Weights of a small transformer language model.
Size: 15 layers, width 192, MLP 384 GELU, 7.6M parameters.
Architecture: rotary positions, biases.
Training: a variant of Adam for these matrices, 15748 steps.
MLP neurons of a small language model. Each row is named by its layer, matrix (up: input weights) and neuron, and shows model dimensions 0-191. Each number is 500 + 50 x the weight over its row's rms, rounded and kept within 0 to 999. Numbers have three digits each.
Before each neuron's rows, "fires on" lists the tokens most often at its 100 highest values on Wikipedia text that the model never trained on.

fires on: " (", "\n"
L12.up234:528523534477443455570479452436513466461546505481432589553485535543428513522519444512550520433520511462467431357490552503380398474455545527455563525550544562513520474545609605539581516459426509524602499444530485551544511492479529519489522591504518493517473498495520436476590512443456532470510460557437462533514616550485618477600483479513510539465463619492400542609441527526512531484476508434545556465446472454524634489513540469503531529462460556498472443482460485386430515543533546481470455597474436591544434423541477446480460485472517532536565472459442489434551528497530465452

fires on: " To", "″", " can", "To", " may"
L8.up27:535535449447503500472504488492473452470503599496606526588505587506483475470545457553478481470455474587428535529529493536498465502512468469550575445469472536507516512547566525584507452408505507442508476475446524500520479375494563477441540545539459442525553496490532476546512455488511512445524504459511492510488569593482468433476463510501459491495497546447504468499582456507415465559382508462483525514534430434623467521393464592612469559521481529398525369500414549560624447464550468562433505569536492438503482476493618489572539516451627536467545368491590515536522456499572495553

fires on: ":", ".", "=="
L8.up291:569485494491524527479546407500547445476511480530548476502461427504434526511479484531482571422557523436502516440569537584417523554473426480497579440441510630477547445462525432463472487578491461408488504527540480500560526404480412487510571549484567480506556330491461494608553437519577490565533442492419502572472560494461503537587430486481563640445487482518466506645508528452472459516521357535534566490504546507464510546483547470520531521479463513494414502458446559457475548554439530462518465596539562488571460480471574556496474501444544551509512473467603476508476529551504495441

fires on: " |", " St", "st", "|", " Certifi"
L12.up108:427589535532513365479568508472561486447504447477581524504499532531427509480564508534576557483505481469521497463453511474466462508511452497346441528489511490503547446472498499499571429472443491528530508533464518573463446459501408495527424459543546459568507408664407518479513460551454579435436422504467365457490609501508506519605511563502499445407475453514543492521562445563422511511545417441453513487612543400485482482547571548532593550532460522469502479509468498541443549530472514495545505620510502438527515531546492484489532474430521511596574484531509506519434556506509579437

fires on: ":", "|", " of", " |", "\n", "="
L5.up120:539458520449478496541466519492486501527481508459550466442468497536494388422459477512566468474497551495434455485562602469476483513542416506508454493441480490443585514504562501497705468500582497536476474455461576454525472417514463514535492458622500363493409461570468547479437529585499603569540518506440507493548543591450459611553435522417595424474499476485514451488487491570484469485486478435621503503497546448520555521465542535535557487527493409545415473519451580474479565455400461499498432515577516493456515486485534452468527411537559455542491551595523470514453493439439534473

fires on: ".", "-", " and", "lo", " or", " to"
L10.up272:417607599462628487456509538521496471516491477416443481452537529494591408430405514469471446492499508573512470434519547534519564633551543528454553474530503537466542458589509556429497425558435451502548488482480398440407498526512413494524497569480472452438488496486468555494519455621424558485518485500516493460601484550560521527541419502480571484461565538499602496546494510515535421466479539493453589514482545523534449544410493446487501483495496500402404467447502476527427483470462523520541444490556530444491374584508504449406435422464510566522562434522506509558543464551476551500

fires on: " |", ".", "-", "3"
L8.up20:483535569455585470410530493547520406481482572471491553446585582515493490515447532455573441422464435562420544563467530459542534612464512494491576596471557550476556424517482519489488503573510370520432493485497454565511503425522470471564463552564509536462425407505564513498517445555452533500477457532503358543515491489538504513553394512450578480456516451440505449574493481468443461440444494438467606464461514497566435549471666377501539493530487574533414485503426489539564423471475526440461486497551551440538501537491488510485491494406543517480492443537539479517470527552459444520

fires on: " set", "cre", " up", "me", " ="
L3.up164:472500565441560604577471496449541494426505571441509654492550571543503394455534517507538544518423510427569519449457512586504567556549543565519469529545468449496488510397516438497519487481522528462496475500528425433409376520521522522491542426525600525394413415486479461485421525439563550479537529508532571470467489547466581579511498573382583478454520524478484391444546428550414475444501510492512491503432486481502498552523555515467543407484540528579530478523506539472545459561467528432455485421480489531488421503501457483472526484567512513563508500596488503375489464473574493451

fires on: "2", "1", "6", "8", "7"
L11.up324:538531519538579509583471426479465471557429596519563461516500465439480443530479421564542566521493470475408384502494541564449392557481416498430531472498477528391543579509438545527558550478453532477512511502508461529601501562369436508509526477551527503499444475494463519449395550410459506553511558466427471506427553415494590517498422540499500485564456442532352592449524514551427538538483513531535504551451477512520547524513513556542496463493468480495502566513489495525526545503472556516577431506507428500520515578560509408525564568502506479633527508508457408397547462504564573487

fires on: "tion", " production", "tern", "ment", "electric", " special"
L2.up84:540597510399436520557549472561510585530471421485593427449527524498516450461530513469590410509585504503480430517515495547420472520511405502492504583520437549494542531426491531484496549487515472486503456482429529482376475425530462455407494369532510466464465467470437401478388593476555489494564609541486463495496530490551437544472554519479529467497475547448477562462511509526492453538521455464493495560504510525447505454543475547434488517471416426580523515562499577505549546426437543571543535493524530454552542464558491504501546536534495534548540513541431392407393466496643583571

fires on: " St", " took", " take", "St"
L3.up297:655533549521500430495456516473518471421480496528583426510538570532468452483556509539458418474466558558457418591527533491467422483433453513486557469486420524556495447460524508455614480526486474534573498465389446559553489525413461536546468410631487472482521474617554580445441426536547508556453581548543513510496533519503495558510419469525481459497473567435548513514549464530556432480481394424535528571532482425456492419449456541553524593444497465460516489511484577486513542334450496555532438536500462473460518496487526500489595504508438472578469470466540474527499459490539510412

fires on: " S", "S", " mi", "?", "-", " m"
L2.up167:484519517367584423500528536508539472507426583463493529524579528465541585439438454555508489523491543413525455554510501567551502455427547516489523518503465609527428471463556521454414546504456519500447509449536479592544449559563500472489519546396488558511514441564581555499453542435433531549463626481406382364512351462493517494512447509487494499522498419490519412481463500435509395463541540465479484544520427482497541514531484495495542535547422512502532537476469518434589499512493547465506436482439650468465515572526472474469453514606469569463525423508476450513490499500484553432

fires on: "di", " Di", "ph", "bi"
L2.up306:530581547486516472465529520543532450515445399501467493524424466435410459518483463501482373523581545426414512502536544535569485396522540494500436528475498500518494516536516564416472473440528450469440424514495519483581518337462561473504445497619413506469497476533477600542529525546569580437504443537429494615580587448503508558483519531526542476465396532552557529483531496427491518480396523536573530592460435581547558483512445449466493494474443500494547521554535508507449535439374465487492547583505486520535507462392519503461480495501522446462454394516450482590496491457564524512

fires on: " U", " Vi", " Gu", "qu", " Ur", " Qu"
L3.up260:540528605487476544535480537440568516432445527515453524526470471548487455415516513485489449518554540421528518521463539542433428473603570430527465498505503467567462495512521529580502479436598459544531455478456540499532448459503562475516492485561508469578501525578521529451507490523504652520425521465465519529494515484549545502491527498528502487500495503493533516506485496490550478461500417451424481515600434525562680437457498547539542554412439476448550485459385477529407490487520502428414531493474571522508401438527453532531490561489317366472489493443596456485573485439496573416

fires on: " world", " material", " union", "dia", " population", " reason"
L2.up170:611464524478477457496495488555512475509518571465513474474587414465514547460534505462575484454442529506498518418612553435416493490449479515511529466582585607511540521543506570472453499539446478529531445470449470552364443530497461413481619578399504501443496460421540401506525544450451541451563490555525428478452358415504502503484482508440483518562502532416498541509464555519433455461494620510518545540507482516527565485477496462415475601481428525560483530489596558470494529572547580466557479494534572454529487534557532517445516460458417600568546548484477442420515502552495534493

fires on: " (", " \""
L12.up27:432506534526521474514452458537454497480484454542470520548531522517468570455507429590504469484521460535518601512435514571501476537562532571516606347543479546517500491504488602516599498518574579405400438555493529579545476523447498538521518511558477499524532455503505452534498545506461557511489544369543480458552535454497536483496527497549478544429506461461401499476565538424510487540465473492446523461540395443492542393410511571577489508513535471445508511480492515593442513593480442465477525552419424476503523416579663524538446406488521556535512394501565461470616467476478472511

fires on: "2", "1", "qui", "r", " the"
L6.up144:492564531597586499567437442515508519530435628495521505503448425439495416459525527445544386502497535444463481598549528470434538587539485485491500457529468518473521519570465527516553477462512597533436444486515521418475499539513422433515474496542458441551485385564455530524466516485513554558518528475505390477533438420502586584465593471460561423535444542564425573447491511503382509549487434486506559482515508540445504387554483460513634460497491489443509562456511470541502478457479462504601484456485466436543443573500535392504535461517480424508562531562537492471600503547576461538

fires on: "ch", "t", "c", "il", "y"
L5.up159:438524477445552429420491466528512521457526560428564570420457519539390478490475528469540399461517565502513547524527515504394494541407503495523500513519505581502502458499552437519507463486490542474559389462427539475576528467422546394548538490430487542505484440572439477552473453552602513449500524567475490568574520595499474495575551480438473508517388501496497379408532438545406495498544508488490520584451402461591538429433534504598548553458366548460508418532518486478503476540503639506489563533554468507551460496529508513514510512448472523489530471547434464453539447449540429480

fires on: " ", " (", " P", ":", " F", ","
L11.up81:554439537478586563550502497468458374476485509472437577505582557570442557524397464555480493482443609457616444479497565511499446441517559601589593447457583485467530467492576568439435438521496542464543551515531605484446524551467520525525508453569504536455497468480478552459526466550482548528459485510503455530483538508471512520455417469512550411482480493518472593547475592539434499546411472528551408564543526474498520507494539529490556454378489451489486451440519452488452575420481544505485471555465404438537519369503531506485513474441432484442499477519544494618481534455408490421

fires on: " co", " vi", " to", " de"
L8.up304:537502532414558512474518468482500521456487519394496578468487657501471503492552502549449417475581498497466514506420531462478562564462509479460547504518494532539523479535547489516498503443475470381488520446505415574477528454513518503552517471557445520408357461559471563591443455640536520526537491432560469525512492574465447471516491546430607479485465544439547516560548404463526506473396555483517644517472476466533453531464552523426553462469477460540466430426471464462531483476518447470460388525590496528442440398592558430479470492525532497511520543521472528551392542499512566441

fires on: "1", "al", "\"", "ym", "2"
L6.up260:481545575558563385514503490610528502519451489496472461536557497491495476436465520445472519487455551490435486562495559516540436579535521493440548493422478515502419527508526383518496557441460554517599489501497506507401449470454471528542504554557513579422437511553428497501468556528478557571452486450545443436490506472568563552536549543471649473670541558436469511568505475524456502521582499476540494513536476504483439439515491403452589517515425549439510491489488440456410347516527511518474493510468412433595482462560534414487519488489471445535432533474508467418524499452566560420

fires on: " and", " or", "s", " ", "d"
L11.up322:469607487453614415476497494471567504444440405459478493568462605463463551520426577499432491486537512492554452480492586436448468538479467512450556505566480588463486387495540548445512425539462555466583468546507444572471539532497503355502516513488451491450430512566416641506521561474573519459477522522469467519486415515548546582526566530451560508513478510515498505446476477518498500606503503470543523507523570543500483506462476437474533568442529516410455455466453516465472552479420565543526492497480561409417435620481564491425538419457479497593510525533361506507500493493526501426

fires on: "ly", " to", "t", "ally", " later"
L6.up245:471594513553470500471474414412509552525474500511550455475524454557445513536508513497500475455416571529473456583474549456503539627501405597503545553454446586539542513536487470538539465441448514569491485489485540524514426455527491432502492516566459471407401469632442591470456436637544518560455488584520515486522546538425511521591412666395577476488494449476491534557453473430490497503465517512550523524543521476532469653429588462485499570476500497484433442417429513423506513482464498510462507542503543475453451529477457500533534509483569410451521527528515497520517458448535552516

fires on: " |", "==", " ==", "===", "\n"
L10.up114:598495548459473488421497425528569416485508505475557511450565416467512493536531485524632388405384443510466533507514546440431473437503474565525479537449503503442614486382571527461521460455536490457513553468403598511543513556532501568571465478590550409527470479476530483426450572473464501573548514510490458481520559462431510535551482520490517500545562523470472574509464452480459542463431516393467592476533571441453531541434506476532597492528514575554378510489423553452487569485448563481482447481436533554532519434550558420506509414529502535547555508508547509491481516556422514451

fires on: ",", " and", "as", " or", " to"
L10.up307:502524471458650492509485423366474514586497525550474570570514496549494499471384461512454479497531519524589456514525519459484500516437416503530560551498523521447575431558562555450500472619465505440627529529459546482563465482547440487521476472566479393498416514443424567575442402567451526471499437411485484471485484488467484467576491552400545493494504527482525526447471355471540464480466537461443520565508581496526454556451465495477464468487516506435408437520458532456584504496464570577552424509544465509441493559518464409531478493455616438549532486436506525526506506572470534468

fires on: "–", " \"", " Ch", " |", " Sch", "-"
L8.up96:478569600476494456423480544488546420501434514519490509520512583503472551497490496594434462475522482563457470570454550539580411522523508464475584462462482510557426482494396551584457476470516583457492492497478464455594529399524431521575516523460513561435482433601520475476426507478476556506552441516541475542443478545540482526610451558561483515524443474400524540498524373394462575535487511432526542421606451468548493546433452520543483526582437544428472499545467459543520454506526510504503467515426478449617485510567507526495498421441429524408528459583505462474568517426502538392

fires on: " For", " took", " Sp", " Har", " take", " taking"
L2.up372:519511564489485431477631548471554454530464480528599493532494583443461472456540457590465512475531606474432421527486557514522497507506499537441572444478404485537523456453478535458604485429461560466533488485439480446589476447431522487495477418583510521526526427562503547502488453568494541561501647451482424441517567597520469499518526571529551491539425540499494500481536475495554528513502477440567483606593467434518432441456522570580551485369494456449555443491431514521549504394465455501473489529487450454490474527498591453533531521467460480486482471536521430594520455392562574426

fires on: " |", ",", ";", ":"
L11.up363:570544532415581534480399485476548444511466495345516550468522482559446490433429476516453433444467506448498509531528516543463508455551393515483471388460521505426525492512583481423436405569371440481502480448487435531494403504552439505548541533470499520490485442478566581528516481499559539481564495452474476508565471578554484457625427502540487494452495552495570470595487494491523401469483499499460499546455473490588540500437512445444530495563519486460322381553553483428504485491497503480523565546489464440512498548501526511476533436516516561567454387487516576531479533528430446529

fires on: " |", ".", ":"
L11.up110:467474540495542566494519456507534484425547455432540440567552362609441471488567516569575515416502560463440428493421523505503538482552436485496474434463537582470511508488499506530470474565479479418460447462474483515551506383492425549518451518542488406571531414501461504488513474513486560476513554525472500519560543572490643463596402457469513540519532472500504531537509474449501360529537475524568621414488535448534602529502588477490533523540498563463359455552484476450491495498498464441555439573571591504572420480511547468439452424475566496507527426438540495534518532516502495505

fires on: "j", "di", "J", "bi", " N"
L2.up20:525567578519509425448505555517499470437431358494504487530489514474467467500462459425432423569534519529443494554498541488541463546459517561503520473448523533496533495489537526427420488491522474469489409431452529525583492425482474486494471465638517441440439548511579521537556515528594602506511527547479551563536609448575549555482533452544527451471392532468592578511512527478473472488417481514646479558473421486495523433510491445532493514522423516466544498596513574483478468426379507457429530553542515444538475528427510472354510464425514447450511493448431488441488500454588562499

fires on: "-", " O", "ju"
L6.up248:465602554481556431464452597456540471515375485497478584475428564456505516470428483539382453517510497510517511617543521535424497548491568482472488550526458538557534512473525557436496366525462543430494484562501522503508506550429504511470545582485549515456437557567496502516567521418523580487505536400482470496589467424453535495484478492470556461623481459525462502483577488400470510604442524351567480505424496528485476536460548520522597468503456551499496494484571515426560415486522544491522407454459494492509442475520520497474501525523519441384466619587553486489481479473531408465

fires on: " (", "\n", " "
L12.up290:471486600497448476477431466506530473535529509420440562509569532569419576517437583476541551456514482516575446467452557531422468508500540514539489420493556497440536456384475611537617462462511508514485473532482545588443547597491578529597493462473478498493537465458452390500546502555543578457423504525464462487593492472463434469528430440501589518544428516431467547401539526559440531467488477463427474426461570471516524423482509396531527471499526529448481498604399460562543554482516508499444490605445440627476515445576455547481486407481507543507516490473548536453507527526480461464

fires on: " m", "-", " A", " D", "s", " N"
L5.up145:562528593523592545445498446457583483528371464412485529510504527536484436392480500524528429521461513508523397554523558480522482551406522584489532510504431540541486531522602420439469462547471574505562515513623417547588432478500475452485587468569536578460451408554546568460483486420478585540456499582493487480512446544422568579520468565494618548581546522518507486459457368510522481551539569443576447539423473455479547487428508491517532510492472483521475494489515511472493440514432565462507413442413533433523472518460526464464448504488416494415451509461511493480533518487443502501

fires on: "th", "in", "et", "e", "und"
L6.up101:447555508522517446449475452491522481510470450510564597447538461537455502537494382439419448481537556499396471525515514486498453481455513462505626431505497530451592432571516507471467451484426586487541457475504538549533422508361502495519496502512506561417499443496471477572550484524466533401551520514400460494468566535545522550514504561469555492496525556560425559523699498448509415506466528493559489601544468507565537524415484479462411570510453528453521470478533563428548549477417522550457584560560523501599487560543533498468517469406519516459513473623455489545509439534536502494

fires on: " Lar", " Ri", " Han", "win", "fi"
L3.up63:567512510460492587496583478529511531521489441506526589484510442509495398499463492469476432555557475476437507459464486523411449481526554482531446524453363508572569479400484637524503560431475446457426425564434499502580467429432530479429488514549469481513473490486543554546445464525562537496464583557407503529568509469586533511447523504575501416498483498510415510521558465530531440554500503501480510532529452598524629474494523527513521515398464468445576450498432550538436525474424472492564534450526538493555520440517540535460547542505495416533469425501510399520507394477658581533

fires on: " Mar", " V", " Mag", " Jul", "og", " August"
L2.up141:544450565469443451504574599418479596479489453501565555413443509523440485455511528503536428506522553491530482499453536448434471452570507546426497491540485537482390412525520422569508488464529554566510512455458500470558473517539534433460502473531513512585476537534441532462496431506560570469514544415323497530603515530488538435436516625561507512484507460506487461552484562579590507483459510498546483478596465491585590514444459530573456578513421440484549528469474455498471525529419525469409497453552592528451486457509473576491490534481401425507412581516567425478500538460490579466

fires on: " H", "f", "l", "n", " m", "dr"
L6.up238:520525578493502439526514518564567518447437384529532483481476560534496554472506433536475411464483513501513441582498570576475565444404508592540533507518417527454464503537596498419439499434537536534529503548444454492543493556524551475569504532543488535353373509477551532467458498519557567540513535488455429438485545494519492553507486527536585522480527528534459486481460494436540540513472441477662460504469493514471546509471506390520437526496465472505472497533550529580435541473462580487505493530421518532581564401444455453525510383418431492516375472587449495425452517384529475452

fires on: " |", "|", " (", ":", ")"
L8.up316:451490529488491447434463445554574405483479535528497567410482520523442538508424537418619502453455519425480522503560518464495509480380494527450501488420567555489527488456568566483542500586467526471503521592548526455518472472493370543492617496467559559536492360548399523466507494448474530469490507465424402487588539483513491548576389488455485463555480427495432472589533502504384452548552510393519592471489466465492492516578547522493507500547513484447368556515498514450432540503525575482528467505497504372538471507490510552491469548420521504472481467534460508616461544477467488527

fires on: ":", "-", "°", "′"
L3.up218:480567581463462587487432475524579510554422504562467483460408531530454453451418519522504487494494557409511555543516559667510486536501531525467427443523441485558538558490502478434473471522481516507452453575522531441536468490490508517463460469557368513518481464542520510521482624566622604435546458487410587528540517560486504590533465477559500498468314462485522472478514510397358434450516509493476464491500519535498466579506571485517527481542505496459473492470444542485509470413440536502575501599425470480530484545454561558465494529541531506447427443574497482572530489539470458469

fires on: ":", " of"
L3.up247:516541546436487552511529461488568517560410485561504430470375507488453402490479472587505481463555490449435493595480536607479472504575479479442454442451528544467566539496476513485452456540451444449498497533531490470624453430535503372522472507577432473547522367603526628475442550522579558528505484497407520534470495585448463588549527509523547494476405469533533491538494522400498473493474525465506469474589487566525528587470474491518600464550488409427409483497456511471515571415405489528529499572467501570470515487507520484493446527449515453523495408587476505588509517514452515446

fires on: ":", " =", " |", "er"
L8.up370:550515506422524446450514472473486469507520605453574426439505414422432591511457506525511543390454477471421538519497533480539526558497429557479613406538562515477516400452505417505560519505582488511458511518523473436549477524456414516488571523529533517428467437539430492479522501554521517523527406498463485516472565538477451553574483456554577430510506465484449522546489517475406505495515432521429551475486525504601522473450566600533517534520503405449416460544412500471522532577405532533591442616453490459526527481472520554454551475363455476555470419616571481556478532534465485514

fires on: " it", " dis", " post", " It", "the"
L3.up7:515464500505489481553508414522474490453514508505514484502465479560499513529509633553564561477424486578539407535548539457444415447495482404459449386480382561549626473509514502544576551535539575437499506533504511573555482493448497437511543544428485464402568517482521531512536489440505513512430568468526397396515407509589561525503442565504548513581532577553406526525575503522469469587499470426577575475578496452495511457542522550481489481488456497471440476495518529431512523406491554505496475496576462494477532554574626374492490470440555539544439531474520436550491428443493551503

fires on: " c", "e", "n", "in", "cre", "f"
L6.up313:510564584505558361540452493440572546509361473541457516582584478503511487530473500488476468523524476502412416523539557462494529542518519528432605431573395458540523555558519606496463446515526567547443484517452508510521486493497513493501459527564409574446417507443509552462508578490519568412550485481481435435472496495476575513485503530496580530490516465561481574471615430509488479503265472460613493523530462521552559503473525408494490462471494551449498520511549448466500477410448482475532480477455514434556450515515532446481497427436432427476446498504485506520506496455559573503

fires on: " J", "ا", " Wei", " V", " Je", "i"
L2.up104:454469550475481421549561530534459444459521393479471527545451483509479438477486536549533378513555513513499486471508497521478435544535542544527495428545504529573456455579531453464487399510534501446466457550512554522552562448543557427468574536482504505550498513511503560501565513433527598505527562482424506497567564497456564530441519583463431430465513448529461469528559532479534563543461464526587527569515438537611659462438510431503478543385424597476580486474543458492426533534437547457449448518537507535572485469427505577434459387433523498460424410548520437490560440454584549471

fires on: "-", " of", ":", " by", "titled"
L3.up221:507533562472514385451530536454519499531461394501483514574437580515424551504475391532518488450559500479525477467517531537496527529537520575448531492501487517457563501527508611485472465529516482376423507430506495588494483395445488493532550543489646476509436434480497541552516401485574534537492404530439499510529560529451550426518473510559536509448440374549527501566521455516474483551466447478483569478511534503518591551518551472527612402529512550558436532516535493475529634498336492509465457516530555493551421436482466506408468505536482493441484490481458508436499527417533596430

fires on: "s", " |", ",", "es", "mount"
L11.up3:535485493464534454436487587523532530508510546407541491575586503487531454454497479501540429459438527546460478470413532611522525529493368474446547450568461450533491497520606517413513515538383471444580499446468468532538516491498436468552527458435506447453524463505511594491509557511462456558551633487480529424504433542468481538636439503519495554516365492480457418599542537556528379501544498461555448561461579489503523494517436397511544461516422512585369528525549582512510541574478459487509507505453510487565525550443569507477524487519495553495579420453475513544570481520487492492

fires on: "2", " of", "'", " (", " Team"
L12.up163:499639567517462472548486518511600473525489586463519539440422460475488514511497578534480482482505489505592514467484529640448482546551454516509491466507496484485505445450490513520583513430486438477491449474532454496577421602417437516599450503542476521529461427590488534429446512524468527498493485493497495440537549496490531590443501576532566445475504570488412553468529463493457546531577460346519570457526589441488523467462515449537565589479507533465474422569499538527466544505532488505575390424451418462501453534592532459436548336437481536476534529518523493477589464510519521409

fires on: " of", " from", ":"
L3.up333:519494554442443547503550513529567492578425536546511474553396523407429496437491477549461439412581517366491533535529564596540497485489447428473477462495514475443536470528431518486495480496555424444415428540545553507546497470499485392526510480541407561536445415516518530557487585560644540506489471532407556570540579466398445522574520548545569509460428480519506513514454489467533487454389501410481506538487538577499489511488485456510552514529525468488473553515417512516502454537421471569567538634460452516471549515496493506518525574416413452521513423517549513572562538525478472421

fires on: " she", " She", " |", " club", " League", " train"
L11.up250:479517475526500501507496496501464417450573550414586540477496491463531529522444555480554461416470536509428528508415509541514474496514398453547432434536493536517600477472529500441520506530423505430490431610429477591514534541532549430466600427525501474509499463511543451515439490444508487482550502457447498501513474531598554492465450588417581409513555556401457419502508402530458462519510514464489544558458523539583458559558538566398554491486507513553483462540526461462470539451490526549551493575488506470543497547530452429402662486528536584557498405551566479547470348527499548538

fires on: " ("
L8.up156:487516487500505501552438452481527406536505493542471498487454482578438510498439477533533533372462541479511463501556538502426449567433469488475482457519525506500471507495534568469636503547525594458575478527455585486450500468543454531524517486487492370407493505512388513510541524562501502588473519511488495477571467409527460442485432579509559510586476574414427492559528548596473480465459558493550497471544536484433513423513538455515503605464497524578372435477429636487500561521563488499549550591568412543524442552493597492431508414486510484566528426590480456561502481453453476434

fires on: " such", "V", " its", " system", " cast", " BBC"
L2.up351:550463506415471417512532544488526446491531513473622537577493582570510469492594451517507428476526560549501457508520497507515521525545479501460550412516496471528529488420562526477576420406490488427589457440410513518536486478508526474511481460509513491508485549466531483470427515528503492557472568472517459479501508526464535508476427474438449492480532566439476532553552489504539517561430519467567460503568491386596498501412558502581518511468474576476507359473407591514479492489535482483467546449566478542583472456476660448491676383460518498534555511465537499570587439445603496433

fires on: " V", "j", "ا", "II", "ji"
L2.up290:563506526530491396476513596534529508421466411475513469614509469463436529467541605521493368540520514438484505532566522515525509456532512533470453488479496548505472471534464510526451506465566459474519436382513470502550545430536583391461556563510578587567491558521525564465457627377505568551515501564449517450476534441454504512489523516548483415495399470482582466496448591445532485492502581498497480602572403518535587453520452457488502568503406463514566541473462492470477468483353551459420477521491549513484561514467516547413529505454436481463460514486412433471551537488527518466

fires on: " to", "ly", "t", " co", "so"
L10.up115:536497529478442444473431489468516477516514524501580503497565580452477519456593528406475500479510462470461483530536551547507553556467471531477599434467428584598438487439463523454522507386470500519431477440454448427415461495464520472535452513501475507461458519540509556563453489626658581583454483557521526535568474413452485549539473527415525459565466512437563485543537475440523480477479482450592518507501557409582478502384495630555527485539501522506452496526386552409480463488486473522483504538495457463443442506571537487479526442541411536500559571506580521477369546463470501438

fires on: " un", " dis", " It", "の", " Un", "?"
L3.up206:447487532562505475469479504478511454539458530443475494487477585485498510481410483471518540504539457492565405504588525523485389513389509543446585501526462502479466436498500540523544458628466560464489503605524499541491503449495411441517613511411610523476488446519422570575515481519431501568430543441514349415597468534602488515564457584467565471608535476506460496555522531508524453559472487448618592514454509540509484487479536566464502495482468489528412537474555468529419513505486551538530442538599485363500464523531493544482451445481577581509474475474495444495545489411479532497

fires on: "r", " character", "?", " world", "dia", "le"
L2.up382:562505487447510398503527460589526522567505564402704451492506510428471511472495480498574487484443512510433444538562521486432496490429425587463585543535481585510436554537539457471490547451460523465512474540496507470496440519490496447477539568439485540461456476479416478494432474499545489472569521515496412505568467541452532455490444592407463517614478459478487504569482470450500442504445592503528457579461486395473525553506557448496501528531429480513539540455535463440451426515377624566438541512529573511572515463472510548475557451462525628511521555505483473482403528450536583512

fires on: " career", " post", "bol", " DF", "col", " FW"
L2.up247:524534509558406483551553537561493481400527470525487493487549458426475578495633584500526460481518508515548555398499498510465450467511560467493519561553464516579423510413467474514493566348513539465542441465482550507398520571472564460473497487502495424533504509526480417496526524476502507442490585524519454461406485474476496519416569581488516496563471595467430469457552486510528620551505465517500437556518442537493491439525519541413532509411413484573597522474459468542441577544511556514451536527484525542527522380556447484574513535502484557600552527526403432458516435527623438539

fires on: "im", "il", "ent", "ur", "th", "ch"
L2.up208:528537512459440496529569524550572518477525428513553509461469469499452509465512451518449422437554623475475473539493524529407479485436473470536399490520535571490601385539517469576476468483518528485572414491455512536458480428447453443471501564482552448556552498455435432572491448551507530410512611475421430497537549492540517482511499520499507514503447555485441519613548550521449471580544388520516508525544461439558546467493486478584492584479359514421511457552509483429493548421526632488412555566583503550539487425487531448473540548428524524553446587503589438469504455475561493487

fires on: " As", " un", " Un", "s", " Dis"
L5.up281:516541527551556481616530466496546519504437588447502542601488518552482535438430499523452538455501502478515485487554564542486430571423495544409453428492447526442465475517542562520520436538519597479553422566521467503500401597496380488491492547443497509451539373480455485612512508502554545444502523436529505398522510463573535588547505499427524422460569577512386518491517510493467534555429423449570477611496496443524475459502491490458555439455485561447449450470533497367431459473505512532519493554556462407463371554495513515463523441438557557491481497549493478546566500520524489559

fires on: " of", " States", "ed", " had", "e", " to"
L2.up232:505475480542479468419510494515517545571479565526576539502568404443411517450476513532493512309466516402415549510477510419480555520401404489475488479487519580475587446490480588463489486463521471507429509500547571453487469514561553459451544430494497412433483462489457537496448491517517511453509450523458523549533473511421441505530530553478597512450438513535554573558428414623368485494472507492486450468494590484495498552544537484604604573530508464487414477577493556469501457497449492515493511525452435534486487596471517371492531520403476477515534458531557485610473540519452488496